From a checkpoint of a small transformer trained on Wikipedia: 10 heads of 64, RMSNorm before each block.
MLP neurons of a small language model. Each row is named by its layer, matrix (gate and up: input weights) and neuron, and shows model dimensions 400-591. Each number is 500 + 50 x the weight over its row's rms, rounded and kept within 0 to 999. Numbers have three digits each. A neuron's up and down rows have the sign that makes its largest values positive.
After each neuron's rows, "fires on" lists the tokens most often at its 100 highest values on Wikipedia text that the model never trained on.

L4.gate318:517508563472452471455484542578342493560626515527439486585532567498501451486456504507420566547561430500504486521517535491579532516514468486624519436403579415416492573514477478554487451459517428466517497572492495505554467550463481491565500493483512579479500516505492555468574461571565559535532454497525471483428525480541497515498499419493518519435465448552474564459503496566548365515489521431424543570402584445467503496459542474491529375451532528530567489480498519456474524474575492478448422496448540597490520514531543586496568536553473476503542577522589508480537545519523565590
L4.up318:537458669493445458563521451490507590539473494518566484502492464491508428518511504531465471526534465589469509414457489506497481421489528529547533423490434463554587559479441456527479495554469515494364463572527468466479486553465518421473454517594402482449501536501457494534543536542521531506444453479509489509508571550491471533546520434456515402531561426540484537532415513587572483532430479463428437508547527414474436506423494439602506532487387594453516480488532368550550516482521552409509547538609512431552580464460485449518478528418493525515537528495449544574544431516534505369
fires on: "s", "ing", "ry", "ation", "king", "ger"

L2.gate1013:597483493590498527513489526510484485583529434447477466583500479604542485530544568495503421367442530541466545503498481525443480494557608525521483520513483539519430592440636474561585509499470431451595535570563430532498569473582510532566598617586537499513588526533414521546591424489502529457559431507473579499505596511438529488582507527491565491542486539512505530512508487541488512499488502429452505448507578586599460488526581478485497499526456551475418470575502512588503497429498490510475584500498454511431460515548364466465657489487466551549512504479509480564532494508536579549
L2.up1013:531499493486492504545497478526535417550494491437597637570440574485458565505554518490479468481518512494484516458527509461583490495483520430510525501570594608485468486553540449519525465464498452528460486505491478539475506648422656464530430606487474637534524475518456500468589431486482504524586514465474512459498540459516483483472548394591437451519491505504455469490529559526551464605437408436532591608515433587505497461504521529476458528508459483546457559429516420486431441549456434541408561622467528557435472484489470458452549556458392473563532496424461572537501564419637476521
fires on: " My", "Y", "cle", " III", " Y"

L4.gate1302:577345414573530580537439509464456484479514459504505541428451530647502529596521538474390499519532434488427480462528561488383460459414458481480562509463507571517594528523516508569412461475585402471475492464496595538435552426408503427550479503522543478534506437520500543533488554518492532518407418553581501604537489471493487507508450496434462497478463497460481485478542482542558391415406477527496489497506506571548493527478488477439453565529533542490530498637521454465541547491533396423483504545481461505525504545644526415433478553478484604513400495461533510478546467458553548602
L4.up1302:556415497570461494422345501409498457532503505478587526443414482555502532576592529448480572463538527467484591460491487475446469459498444436522469576541534549482476488525512441493468473565584432520443486519546518498528532440542391466524381503568468361463463478610404584501531520472415491453459461462492406497476427474494455559501549529512360408526595504479488498476585481494472493525488478542463480467549532528467500429479574443534521584502563514527453539529556421565536461480493482480431544527524444501442496486490538471475494598446524556520467451540548423508561503438483466570
fires on: " Bo", "bo", "dan", "chan", " bass", "Bo"

L4.gate1010:516508497493556460472432546532641542607439554437561416464424551427469447490553443462636467521433547530601534482514555460497502437490467477424443533555551526521596527511520533440496536544576477594463514512530545534495503545476526544418431428473508497457471501462510532452460570422461530399531496403529561557497455423457462491514470422569527520505539358438496431357406531502590534540435555524421525537492475440610461488431523509517399583508499629492557526390481504522415538523576503450489543520505516549474523438531423443445535529426581492491478510560486465514541406433520560465
L4.up1010:440579564513490459453457544567453495546551458419510436559431563434468480446489476511517416484440521497588485411485623362519578472546450480529586554595512518511492423481476446440448546419480560526563470527494590508547465514590537519469541530480556488509491542518543517559498460525500467432533515424516556550468520449522509518473571523520473507465530524417557525433552487550570473427496481531504457426420603524497392508417529484628472441475506585556505546467515627503463532441530475457570517491549498568524512435575560457441576550532517456560451565561449527432486490487550521455
fires on: "el", "ut", "ol", "yn", "ni"

L2.gate940:555495449446535475549521546591495538540486541442514503495494427544576432421496502465542470462569562521428502509567482466581420423434583483599599496528524409489517517477387439475521541525494421494550560505419516512571510549412522486441532525405429513514505509391505529423505517568547575468531503451447538446513565536583485485529428496533500381404564501572542470551513491523477571599459544468458564512502459543520505513514565486517495444430445488530550527516577570498454509505536546523535551583496558476558621470446437487503508446483525443504612471420544573571483486504516508536
L2.up940:520458465480580510444549512496473516643518550503492566556555443516595424441543545565448497446524460525535573528491454487547526446449545419498537570454523505518553478531431378475511508515436446503566534573441506459536441487520567535441566444483472436591444446434537477486543503558497512503498486509519472516544571577540544505531465458489397465452557439542521528490471524466518526500529510506468552505473478470482504562488534450519602411406512477510571521497568454449467493417534494638410570596500542590534574539607530481499502528380435391451497469462549512552500476500523471448
fires on: " Ja", " Bu", " Mu", " Cal", " Bol", " Ma"

L2.gate1597:478532494432448503480479480553495418481482483524518549496542504514534561549505522509511372557515473531597520459437551526432394470526496539580531471571514562413561491550431471462467463495481498528527570491499495508515526508544444470502509573531547466537506601452517464533414566538462475493492620465564529598454620469474497537523462484461516496575500447592525560507486517469728562494516644525464503528493475548421518468486520429440552486560536566499525596465535524431463429561623506498456533569558373497626435598449554564471469559509599493500573492452403519532557423315458544515
L2.up1597:513414531390472467507493491481550478490419501575515513629499521549527516478562359479463453485424565477533580495537420494616504523560502588511465519562337582505472500544498453392521516478562513467494506537444542534470505445580414589512509477449562530468456457539571425407478404492465534531650491496495468501482456572436512533477495466589511546525492551527477443505573453500450420516502519552576521447558463515550520498444526529459548427620547503530490601577520474448480384472529447612530557509445506535522503575472508508511564459546519537633547509566538538495448465480505611484
fires on: "AR", "RI", "ity", "PR", "MI", "cho"

L2.gate132:441533502488512534447622488490536487463457475472420512431558506518541479434555483448550490501534507543514484552475469421512477511488396439433460464503473574509512497487522619482548518496495500404557488499484547572494516520529513463559535440425619502544441504555486435465512560471563495586467539491587608446453448516531579490586563527540426431467517562439558477447515468450531450396479568459498485483486520465548485482479422437458484598362466359523520564469492574433471406558456508576480576592572497524532520479447554560477538509542485421554544505471491511553478509485545496466
L2.up132:539531520480597530456433480494585666429436550425551585476468606461533530601555505452569532437528556469555488492542461490461530398539498492506514452414574439563389530572471476510515540454428534471508476485474531616494531439549462475540485527534589546517517488461386462529579505451576474485474539575520497489556499545515507484563501496572478458508468527481418509422557453498535536476583547492470546599564565563544487454558473412513484451471475462539520547453551491452575498527445509483525444520501534431569526431506471418511489507452520476499529430452441512531494449450487540453
fires on: "er", "ak", "up", "ft", "ock", "ar"

L2.gate1058:582489470502430432557510506492519403570483453538491479581547503498439544512445480539429569523466510545494465503514547527534469511457492485524530557488478545559537473526382499502498459481450504535493440525344417467489591469479571487544429464493487487538501451467572523417476469439571495529506538516582436456449562468508551461549469450596486535500474497601495505475480463530566486596430547406573483528494545554472493496572382410432455355529469447549546543429519551496503448516479437456528461484473530524422465410509554425507497573539519499426540477414461518509531515590447558476
L2.up1058:476547505478543478420472477474491493537502491514412532440475483522507547435428516497462551480576575561528385525518567556553418526472427466501455524463551538502571528505351482475538483419441455397455443572546549479518521460586435476481466422480540511534472439531533502372440526514542563454503486496504520568476555430540511462530533498576524521469542458563436512544474456516538533533400452573510462541460536450575468399599466480464399473547500431507422586463553571464500488552506517622501467561545613463404422504523464403470484484454495528493526447509412476454530471542465496494
fires on: "k", "t", "fo", "ence", "y", "d"

L2.gate204:521510471538468490539423455510544580491553519603470556498476490498474562591549499455466486447525505485584510538451472501442352510463535446592486507570508473616473451481471535561504504487366557408408494524528447561491515530453464565670497589476546467524359428498461464494437505502502456549495480511526525470458493493540490482499549574527485473535518453400504542395565520485444605513440444518492537623513480479483483413511590537488567493554516455505498515415510543496463474537463377544523508485446548504433534465567536543505529510496515462406504501507454446582513513479535593456
L2.up204:487430513487533471518483523516494479415533526525482488524482553428522542560627498511543503393477548512581476481581543511512531514424456593569492479483509512432505445618452470566568513482503449437454411572536480467523509542444447587532510524538512448484515539425474447514490558546453468432484535501517502449462509485476537493472587479559497484544499636497518532495511474420436543578516464567496486490574436562453535543539492413520543559509494491505479548431438452512522537433577533536487446518489512488527457476478455592495616506598480506469434509573469508556489407469395515564
fires on: "mb", " Pres", "pre", " rights", "ed", " Pre"

L4.gate616:552549569442459555486499617537559458530480457543443563434510416520510484526470522508565458440587535483517490524477451596496499532545559509573493498436538630563413428591510559496510458564462466433561500493457546591493583513482504596550516539595474434477459522510519602527575495477493482514467496536523478443426496549555558540492513413512478524491487527483437504465497552488542541436498511342526439580444405536495545472530400514474509386482524459539536481496528504530608524478484504491466569597515495526542518501457505510530486457524535400425505495536585579528535479436458500572
L4.up616:507532524449496545542506546512494491569503474471487535475464474514486489411479501456515528494471480431475547528486513489441487514427463499566564525508462559489508484517582493429439522508400520452515407467500447591460512448488538554408435539445450566480578502496404471460450532496545557511584470368506439547460582522527496398534496383554586469416513468414492516493488524478556516607485565512530467511510487492492396543536462405452520519500537537405506531458459512486537518498567631511563486471482459496454597492444442539468529473489503529517576433582503500489649504447451509502
fires on: "ir", "ol", " custom", " act"

L2.gate1281:399534451444448437498480513559505460564507430449464614478495553484423510466515487510445465448559490505499559455441482505454455431492495499522529535458513489548537465512535501481505592495463479549524498471496510460531501437582546532455501485454485530519446510407494441456529468426524525487522514538600539443511523515522582435561460477487474521390489471537559457473409504556437528478485526541457416505500435406495551501429524498462476426447579506531506460484468478518381426425487479452551498458498443571547445570568470480488643564549502540555469430606511533614510539493478496479
L2.up1281:540411522585427476480435434480428431507549526470594482596463584550462457513526536461507494549475548554570445467526585466546578505498462551447495492522477472492486439489478531513522463492458455498563545457557509527535483483459518549421539514572399516535606458550592423519467391529425542550535508453530473488489495519416465402497525501545510524456603526551473615560449519568511597603613491454449510484548503553491568559485494400592494493445436522436533491450508464497504564586526380566474446490560443433426526479487493473479499483507522515506549568552480524464516463389505508508
fires on: "su", "bell", " put", " act", " sentence", " Su"

L4.gate328:445540398497432456534500564561497448554523432497503478557488544463574539502481490533468480483517460525479471502448540538455389477509412520580500448514415409518500442486553516485484612533502534474617543524586537530560456512490510463552548446500485548437521412432535580467542495493470463465508421479529518492481538478512512513531461488535498505487510430515588476546527456450523534543483488366481513572519488465456558523419528402525545632509489536444548572606500412546487488480492602556487416387498511422516552493496518483504528487495549575461500535508542469421448463520454484600
L4.up328:448458439588557536566433472542520508528593445483613582474479520598543362567480568547475525617533577440573453435555558578480407474546466464450563411517410505549494514499480555444448516519466575416514422500392489483468458358540491390399477503453486510495467556501543578485499554400478514513513318526523458495512527510563559587514505531536497542433487502584500577492525507452442615492487597517522427510578523448541575516534342502482477594566489463494511553550562523563455530463502526540616515462484491420479574529499542514497508486491544555555533485497576445453498529515459542578
fires on: "in", "d", "e", " object", "den", "ten"

L8.gate335:506537520572391496466526431564505624507495495544501518491514556583532523535459516474351507556520497482452533460549519524517491542466463547429394551439522524493520464548485497520502501513539511581519464451389595597524492428405375520507511460474491510559471503473502515450444521572553506530445508435438358548461483490485473439438529546476565535452493490536468571478483521603508514468562521493403481590575408468474479508570435491468511465493571488523456416482455481520412590499589542432487410469445505542506502542492465535466524545421558657451446534459496478475512450547510474553
L8.up335:531529423449553491504528494414500504443439483478464506420434590447466542503528497426559490618530470385484474436501564513507525472505485462513447647472593591635560527499459447475452530502453424461511476532573541542453548503473510537547474561502590514533473485548430547502490556467526427557526547476629467578608482507499455571449526518523477585579566446469526474530530550501360478489443521412492431563517439570513477445489449523459520517479547484483461519496485467452459519479515530421553547520518520494520478506598450453621552483459510501485459500448552501445495396468501526450
fires on: " to", " work", " for", "-", "ly", " by"

L2.gate1361:482500566507567457440498446571497546494586520516511426466480581580548596431480530491533517528478598434511531410492426611487512379495446513404495424480481510535534504562489502510505551560507530510474560521549509500587512543468514425471497540614564478516468443476564496489452643545521452482588555519449499452560586553502539357468573551551533507504506470492447481443447473499552469533458411383472517488467515567529486545511485673495507454507574518531515562515505522450494527481387513532498502465496479531536433531461498401505470439495513513450508548550492518563458452527459386464
L2.up1361:487483570523522485442445458528356535506551619509450453489424566505528540428468559470549508538472547398506514417494387527518552474477492530393493387543409559519450398493380517488518466577496502553475590484509546483517455550442513372449483543573543526474494431418514509496484650528472459532504489510447450481557600573586448432497568477533529530504498530444477489469456536485544462532402402454492508466495488499484436585490389599487526428499539516435506459501516550467511462486524532524477524486536526594499479506558520507513535496486585546438416501512493502576542497466438423478
fires on: " committee", " court", " board", " research", " council", " Society"

L8.gate1326:475509479458561436529470567516537456450485441512524510509515423529534442505552451510590535547444518542551529432471515512429523543481454350414578508506576477586603497494488466424557425507584426486500505429437421493471548541420566562625525470527519550564517510480606529517509509468588510535482495662463522432560625472585527446453416461408465486507511555526466494501444513482583448479416513506492479514452485563529466542454457510503455492542528557508454445576528436442557586490450540539549578463528542545483555579528542507488539562434472555587518515440492535480616477496432562492
L8.up1326:442502530511496580579583539601497483513534565515480459472540457519491432545479496544557526594445587437487542404469586519561484539445458526528508503486464503636388538428514511490541517511451525516443509501541542512524550463505541472553433507520574573512420518457545405531544500495523564431548506465470595430441524511444533448534566468521550479467538514528369493625529462506577446480511427487598457519437508502569539586513541491518549431626484484563608511497576446497538518480457552520509592501450559537409493542501560424452491549434532517401527425454565477514487401524462576497
fires on: "t", "e", "et", "en", "y"

L2.gate854:558520462465519497556535523483476524429450547492499462537431510503497582554524499522479533503467527457616529486546444506464447555560514532477601507546486522403517496553513477493449544552456541507469425498435543527567509590449484447527466508497523455509398636557489524422560595584471476521540514474468513414480521472603559507443492519533567545518603464415461520561496427533505547632543494570383571446469462393559510477442576499491453522497551512490522457503551364425491509559580516428520492563484455524563500488444549582503450501520477565474530496516566649525567507577407606495
L2.up854:566524454487502474519586529443527519429518508507536455459464597548487550512511520486528459508526530508593511522525441543432457507524460537538571531519505516445501509487513547431471502524481503505499484456430485507555450561446454411490515485492520547413361559523507510442553554568474441553530604550505480400446490487528572439472441477511516570490581460514450517553524449442501536629584450529427554562464448466544506486510538509480460547528532534501480494494455389475493582493553584473505474534487491556536439503411500513503418524531421551446512499474525619565556572613406554447
fires on: "ym", "ou", "ke", "cz", "cen", "eu"

L2.gate354:487474503407426570441465495521544519489495561545540474481488576556519520377502575494455531561422486494420589391553527471508533472452542515535565458502485507572534492520572491592494443471526498506546448574512473452478477429476555602484456455488510460484527599462468507485500475596516580566395629498480420510492480508452473527507515496444442448357493483525507467625485505491452464515472508530535440518368498562439515443449527488472477524512451492662445566519552448487525563522547429672464487565497451476366555559586523571493525431423585522471448509476585461568490502510517540495
L2.up354:494539540496529584446517504580547498493539477421553465553498517510365553557483498433443547472456595430477513546529410466488509448511493478537457520408587553386413502473600474519538486552513448440506507425512440501530506563573518479508492475463489581568515461544520438541406495447467430468490521469479565459463442532541427406467510467542550558499491471653534450481521494456619518457504516434527452535528531490472441539482506447464546516464542523482530531507594553502485545511555484452417436443397592445564487453574477592515559537470529494495543505573561613364507417592541514503
fires on: "ing", " daughter", "ly", "y", "st", "da"

L2.gate727:550520575577551523497493469458441570575495450509538446479513598501565502442498556512463501514523555516463514418549481532502553490472567620577538492527463586500443469403600559514422557505499537512513459465473417579595525502507567458503532511531558519549510559604541524476582501451522529531506462501574498492499510507471521439445549466531513493589458432511457485475512449503420473538437472590523501539464536430582471382496462459515557423468573539514460498594510526552621425497494491582520397468497433517494507556507470534549482491447506469529606555431439482568481523410444502477
L2.up727:481574502408589504506599500503572535491467504501572509525494524558476566478557527437505427515505506547486552506466516435476506503539476567561471515492493511559450489489566559471484480465517431378516413546563469519548472544575417474541552617462531529593474448531522527524487487386479574374534441504524561424560581450515479413507593517530556478542528544519378483470588413535511468551493503472443396605427484476505495496464529456510525456469530559485507554589410460583516485527507512569524586468479452554582433428553503454506565437429458608559496532442483540461515519441455497555
fires on: " Ja", " My", " Y", " Jul", " Je", " How"

L4.gate1133:467577438517460492482570349504542481448503429507462492466419529523537477517599416523473423480459434566393572540502498466461469512462398501429570494510494493580524486500457474430490572480490512520453514451516489488540466434579434579461570508555496611478522476446443454500550584598508520457386419458465554536450500526655566473501542467549467514500541444493492523478524506531441554545506508495497473501531482443508592426543567419472418542598505439532546598548411559442421551439528498538591447557442513447545477542499447558503636493446513430527484515438563442490421532428459533484
L4.up1133:524543490467536543520496480520468474392438451533550455558547453458477437543590513501511387480442499578503484615521512499385537481510473518432527465464469473621530479498581541477498509483623438602520441545491417590466416540506468526541499513344482536482442568470582453463527414465539454536499573497453418616509532498575540500480403529566421424570446517484511497524513536462631504510541475474476476526477434504476491506525480546468516493466465459472493507505502539476496405479530560437472512503496557518536439622497480447575495462554521577504440411493456467506433494406615525590
fires on: "ed", "able", "ly", " most", "al", "clusive"

L4.gate617:493482485502404520486532497456466591422475437532576476395635513481469469458516576425456505533472503480589542515495527507508469375502544476501484491523472467518524528508494454456491405478444436526599544593529511570471442407542542590597493544460504590468480519435470480565659561473500509509538530413535492529554445447492478432497547457456520459519483479480476496534496518530565468486434423513440586486484536510464431496456530532430524498542498451597481445414442504491531510490588379544431500539447486474441562600461529544508502535469513573502528639565469514515378536570499468587
L4.up617:547529484444500508452480491440428544514518483517491508532551591461461517503502571514475530466539488455493518498564463532581555518549527554517483516497544506471472515486502457560559535502497509437478540499475577559478497511517454539512477504503475459569448530430508506560530447593472491505539563540510487458438485475476595527546485502590455517510580473576492488432502505573489479491544389460486498390494524521553458581466545455551516443506467507514481472464450528529496573499474423474378531451550444600469478547557519561401531567482430439584508586555512478567562591513459503511
fires on: "ro", "y", "cu", "ly", "cre", "rac"

L8.gate54:506504558477490518478462556467544479558411369473417466484483466552455569613496493493497465511591520546527578440469466615486533471496442526399518487544531468449469545576507514511431516465542528428476452449524511461476456495462411472480452538428459456494425525509525524533519521540499601587611575482599449455391477392574459515519472552428482480481393525488577531521504532508555532620525467596566463484445479475494611470492463561463479557567451494508483553492489402513450407507468514490514549424484464511505596404481440464460502497513480497484526449461501385561533510520502493557
L8.up54:493491525564558598439431585518550503578401510500565442482477429493509422544411564486427453569516444506596561440547496592398469519502469448422497495459536458487519575538563535576447535540527567564520504523516460565463549415469534457557538499499530528485478488466483430462483531573499436409480558522446428428513479508542609558576530466534615440433517486477498472493524454460545507566469501512442577558454510524435509478451529453477429504502509487443566577492427504513458473552335485519422593489542410575476489526507549563554455510532468452504435525460428490554463502574446489448
fires on: ","

L4.gate95:620446534546514408498490510543484459593485553519539462506523510492516498437502485563492529488528532452560496477511484489434496570587512531446489442452499551454482503473518463568542527501463471496510513491475514600478516526496495366498553525563565498436420529540507493421466429499541556523405483467473439438455553471494465467495499515464490454563492409556448411548514509478548497460403515546531489503486458469480537537597518470476493433524514440486483520368448464506590497559520431551485480400487512556548472450559471543504548564488460530571485488482468572463465525514422493516
L4.up95:519569493522495447470512423575462487483558480532451436547535576560548460424552499493578470507491483546638467408514646537472516420522535503536494515535521463450477530523510558420517535544468518502473491520493443530496503511510484542542437552538470573544370530475472493574624556460532441486516393409480472462504522506496441544513559482474539569531537532518578491482414533549467479491436439481475504457574454519531519510489563538513526439508497559556479587542478417547527510521538556479507540571574489435506418479475416471495526586590422492421586545418613475489578570425539557501
fires on: "lin", "key", "on", "er", "y", "ed"

L2.gate268:389469401477577513493503532397470451517601574481552501457578486583582610507418491568501478598550543576468507516446473507453478496462499456452437579434454511477554541443564492443500562479432458382373556515573567523516472410502421536407557485467482583507506473449536441436481593520523548550494475462518512435423450422593504516500517499627467621528479519421514568444512495438606461562478518535531452441539472424488443466519456561466477513480455453556597517483396488571429464448529512562476519501468467483531606530419519556475494502461447522417491487488393499511470518446487496505
L2.up268:367439423550550600554463525467433554535515483493565514434476456467522504543516437471501486520512458592460447464527503447486508516456592433661493580501514577484601429495511472413447534500409444509340456566505563521520463551502507538557492491480423594490562509463485460426478570493487501531530491531553489525433398548607498530515519489494486540530526504428532544506571532560551443572444526536498580367570532435579441489493463574480548495540450454593601514438518466513529488456504570404481538391487495489511495512458503554464535497524561537528556603473489483465441449528545435468
fires on: "s", "ment", "t", "d"

L8.gate1151:428513515506532539395543468431466462526535530457520492480515579390475579588556424485510475427477448561515486498565609461523446501448482623410514464431502454470506436475533533483339486540465496491488474496417545471553545491555518489444561581420508559506419506528409596534482583511439492552470475516459481554519524480513581456462571480420427549529464480514450542485547539553468505459509495461526421454533532504549473488563411477522480453528470476481484544437522481436499507575515443573470506475532445516476500544555463440420513507522378457573530516503479511495474477501498526532
L8.up1151:514498592521519497613501520458439505545432457456517549372553475402575460494472537578483512427560510502578457451519592509483551501470563561434550481454481529517479470498557514478526483445460555470445522534570412494527453456469497516485553546450526546440465434476505491497467539486562516532524597460498550383503491459466513466438509562439569540489568470476555620516510560419406470459620527578473478388511522520520459518578498518509512534494487427430522526476507459412473440529463421506604512435518476391517490481553505472500494479514431493506491484555501525524470559459405469586
fires on: " of", "ed", " new", " created", " Best", " as"

L4.gate415:510594413442440478523518563548493504542545550443585513565436503575513488478461470456477535502463471586484409441552625525550530572498484462388529449508432472374530399516452516460604483489354521519561454511420510577609570463465497544501555548502447433431535590528533582565553488517490477474465419450542473528519521435543558550405503544471451462541521561456560594500424555547447572464415537512549627520443487536452569497522588557505470408504451550504435532498553474469518471481551549558516498492580495486559446548552508498481563547598557385492510495443591548494616501594511533542
L4.up415:501486510535527573496576534411507497416477564511515442484509532512494568490483513468513538522462575512511481513463522481463438519377377402464538529551508520580451532509496505533528510463571526558481494509507457568549491524429532487539449592463549466461536414412569505510496449520471472554527482516508558599385490563588450573513495539519477471465465497529517483434555498377454530365462477554497480517426596514519559517543496512485539490567509500500537407453607451482449482543477550467415365478530419549459516444511450483539422452443558541530538481356506515573543452554504498539
fires on: " United", " Pres", " Rod", "tan", "Electr", " Will"

L8.gate635:543563476543439395493495506403517430485494523536471501563370473443425439508532495433518513409494480557533462586478482456518516481509420524445615506506444476484490510521445454468512438506623516473438506492548561399501464482563504492364520516594511492456538528403542521390531564522508492622490515612458507510430618505402529483486581458451494552523456407442464535540495532463515540526458479469549492535537438542536447463457562494516496596397519482506456480521510499563610583580452559423489561499504432517486541487466461466539557492501515517440508411556582466579515571393510588538
L8.up635:468591541470530421502476520470550499440413494464536586501443593424504463447535564507586526503409561466533452541505506472473620435480451465509474518471490499595463516464481498438496519534560489489510470488519587442540452496517615533462537582603534498494492531458521584538565417457460549566494413531522497573462616537464552558613474500458548497544527461529507546526520505526508421613427619507524450499528508558574464555567545507496492560506552573507549452552482570513501562506464455523524507565396469562472450467515490482435485547486485548477570479399469454488406541446496585477
fires on: "y", "is", ":", "ir", " ("

L8.gate444:501452486513508473489541550537562565530475460526474489440527541527463527506485506499475428596478556493469504442493512500493518447519625596430565418549481503556425554449440577482543491433470428553561516483564556573413530475469448421513507467446544491442582547540420461505545546412522541442556504476506453513534558528492382566530477492510509567550439484594590488483407546617498506516504565444410443471448477392367515465415400456501464487551516478536505471531523464494494453524535492450431436512479554545595511469486473515520465470519506583624578522474510421567538466525493526587
L8.up444:467514497625495465559541593516592540409632489483533482446564501475468557440566512498569478578525566557469521462504543586500463476521502515466468493465565452535491532560436543433538495483523424570467564455439607493468514595553472483467521547454584536544425555463567516514457557541496475474552435517491549461544511412494487588566499461482680472485534532493539441595347518486520466452525520476453532513524537503419512557418458544516413489476508627576457462567606507591488505623435505490452472563443480379541550482478552505479520436515482568569492478483478544423507486503556496552
fires on: "s", " bass", "board", " guitar", "ing", " programming"

L4.gate972:510534469490562627462516430460504395513445482473586577497521553451531565455500529520499598556483550509450482469514527485539441439509540448445478504476559526536548463502503447487479553442461520496530448517531534519479501472483521492504549408468549623515513495454606515553550542598474570545494518562458526385402485478438518537544530461589480595567386521431452514496497516439493396465449526458525552505474435509454614562473472502549463458416500492507529464596498540479450571489594532418475438516535523484557459442530492487431486493568529465496500507496531506512527522566416555512
L4.up972:500502517537401484501508487527579569458549526492532537467458522513510516454371456515543548477521452530488411494499484460442456578523434471513522522491556524425428568613481425517583515516443453515479432460477467535570609524438541530536475529475578399617523479531562499565523489457607494504564495455535434488453485547472473488496513466427472501599525533501509494427543509488470620557463502455485410540471508461397443557421479541484627420538626449553577598560528484563523392452486556446521593527496530461408535515534522520436548457420508467578516588491531448510445514417518496454
fires on: "es", "op", "0", "d", "or", "s"

L2.gate1409:485508404566480425455569442433487556504421525490498478491510566502563517518462534472527493478447501563523549591408558472560568492602475558505504598521548464407562419589552577469560530505583601527496541445461462474433537600406517513509559459451460523459478458445493460486481522482495520519541594521592449445504488627508486477571440510476477492528561456531479455599543517565453559508483568589509505536480512539517458474527487456379514461471495519483515439482426449537518467510451501508508475543557546531503468624569491531567486539503538574470504470480533405501577422457463418464
L2.up1409:470479515585468453486489514535544500416355568561429521502542492432483450465516505446503481530466481611467469568505420531592456465525517485561551548489411431477489583462507503466563425571444551458453454415507606482555577434445545544542590473508440655467592514438472499495449562410537501483558543530501453489526492505482464489496528553502582451451530441381535456515462406494539530410402538481525507500403459505469505471551467501392497456443492564458494471526485431418600469457476462432524536534482471468434563434505387530496559519509572498559565535478487538497640538549531461447
fires on: " con", " dis", " Dis", " Con"

L4.gate1177:504429477489573565471524526553552535482506511513388470528484433519464479517485437552469459588406470582587401498384483517506534527547535525505470496441554451461478496558560491497464466479474497532556497392544464601566457409491500480536499463531527483572509535501537555488492483490503456577559526525477505445474537502514522462412535543541574448584513443440486480505470505483546464560402399535567481555489434548469519471558464448546521380575490484532493535470468507519478512463588429505490458472594416458504542464585610482478483517440444561441425495451543454587429493541440489495
L4.up1177:548480490525531495532492495458513525502582458515507571521502502462501464462387499473383532508504532513486421537520440599518492426498579531458554508519440481421513535533531516501428554485395481444490484503452506605522470478474523547570533516537532600529526563513590526548580505479494534469474444499428454441516457564400500568548449486554508374571538581495479481596445467531452489488552462436482497538581486479459562541473463490432465411529486461511438596563463498524505494463460507508521541563450491547620555385548558409483576469601437496454428528476406506490577516491541550420
fires on: "ed", "s", "t", "er", "ist", "d"

L4.gate915:554486466475494473447519484490529504499517592509453541526519520450501525492551454569450447528474391479448500384556531465549497507516548526511500425501565558511557484586498501509527466506548492442508616408599548528525396456449514452513533555502460450543499531582475554437633532536448474449420450489563480608507501559461487599460582371556481596501517456485460566592497478480526498456430438384551427475530467465454559494498487522431476534514473492562537515500421553508410471429475554469416480498481542582445474516548506511449490476510484451501493430559420437544437528551406432534
L4.up915:506498462451578493481551525580483571501514367447500496521452379509453485486540450541588525483449485567469486549572425463525543500524538500627506509556472513659519419508461566565531464482466457426510503461531461556486496540599650507519499508498394440491469440599561603508523481563474493428432462437621540520553515529461488519364555535506442519532454463519481582515541499505468448430510562489382466510521490427501448488532529569539606519407558514456519418434426435580454450539512483481461499520547578575414422552546398556553462526475460499422437484547585504529490555442423519541
fires on: "ing", "ly", " back", "ed", "er"

L8.gate1491:527481487490490518511557497477449428490454499543531471507481532474507479530428519520394485539484486528532445568473533500501537495482557478609439564466530503548450622484398494547463466524441558455508437466410553427515480425442540482444514556501515493473593539532519474531507491482417496483531535538525525441485480535540523586563511461409534613495473475518525489481350532365531525417535437459501506561496538492496461440492389568527534420452504526539479580479570514508426517481464489455451431458516511490560503486430487570484467480516487593547489539586474483478558513537469490455
L8.up1491:481557571568559455486503399497403540477574497488446537430508582420463518539460592497622464572474432465515446389490471524560489419504470528396525522566497505464507597481500496474445464613496477521413445496493540484577520440438549483504541524507492512608494559449475453571519491469524470414478517598562477492417486533580459527472490428502551461522499365457467382450454517451475543536515528484498566485452536451495649540526491476554527526418474535491546456535465496525411490466478375470526424523549528450624542430646437477460459462486491497577499514418469572432548512504571486451
fires on: "s", " schools", "ations"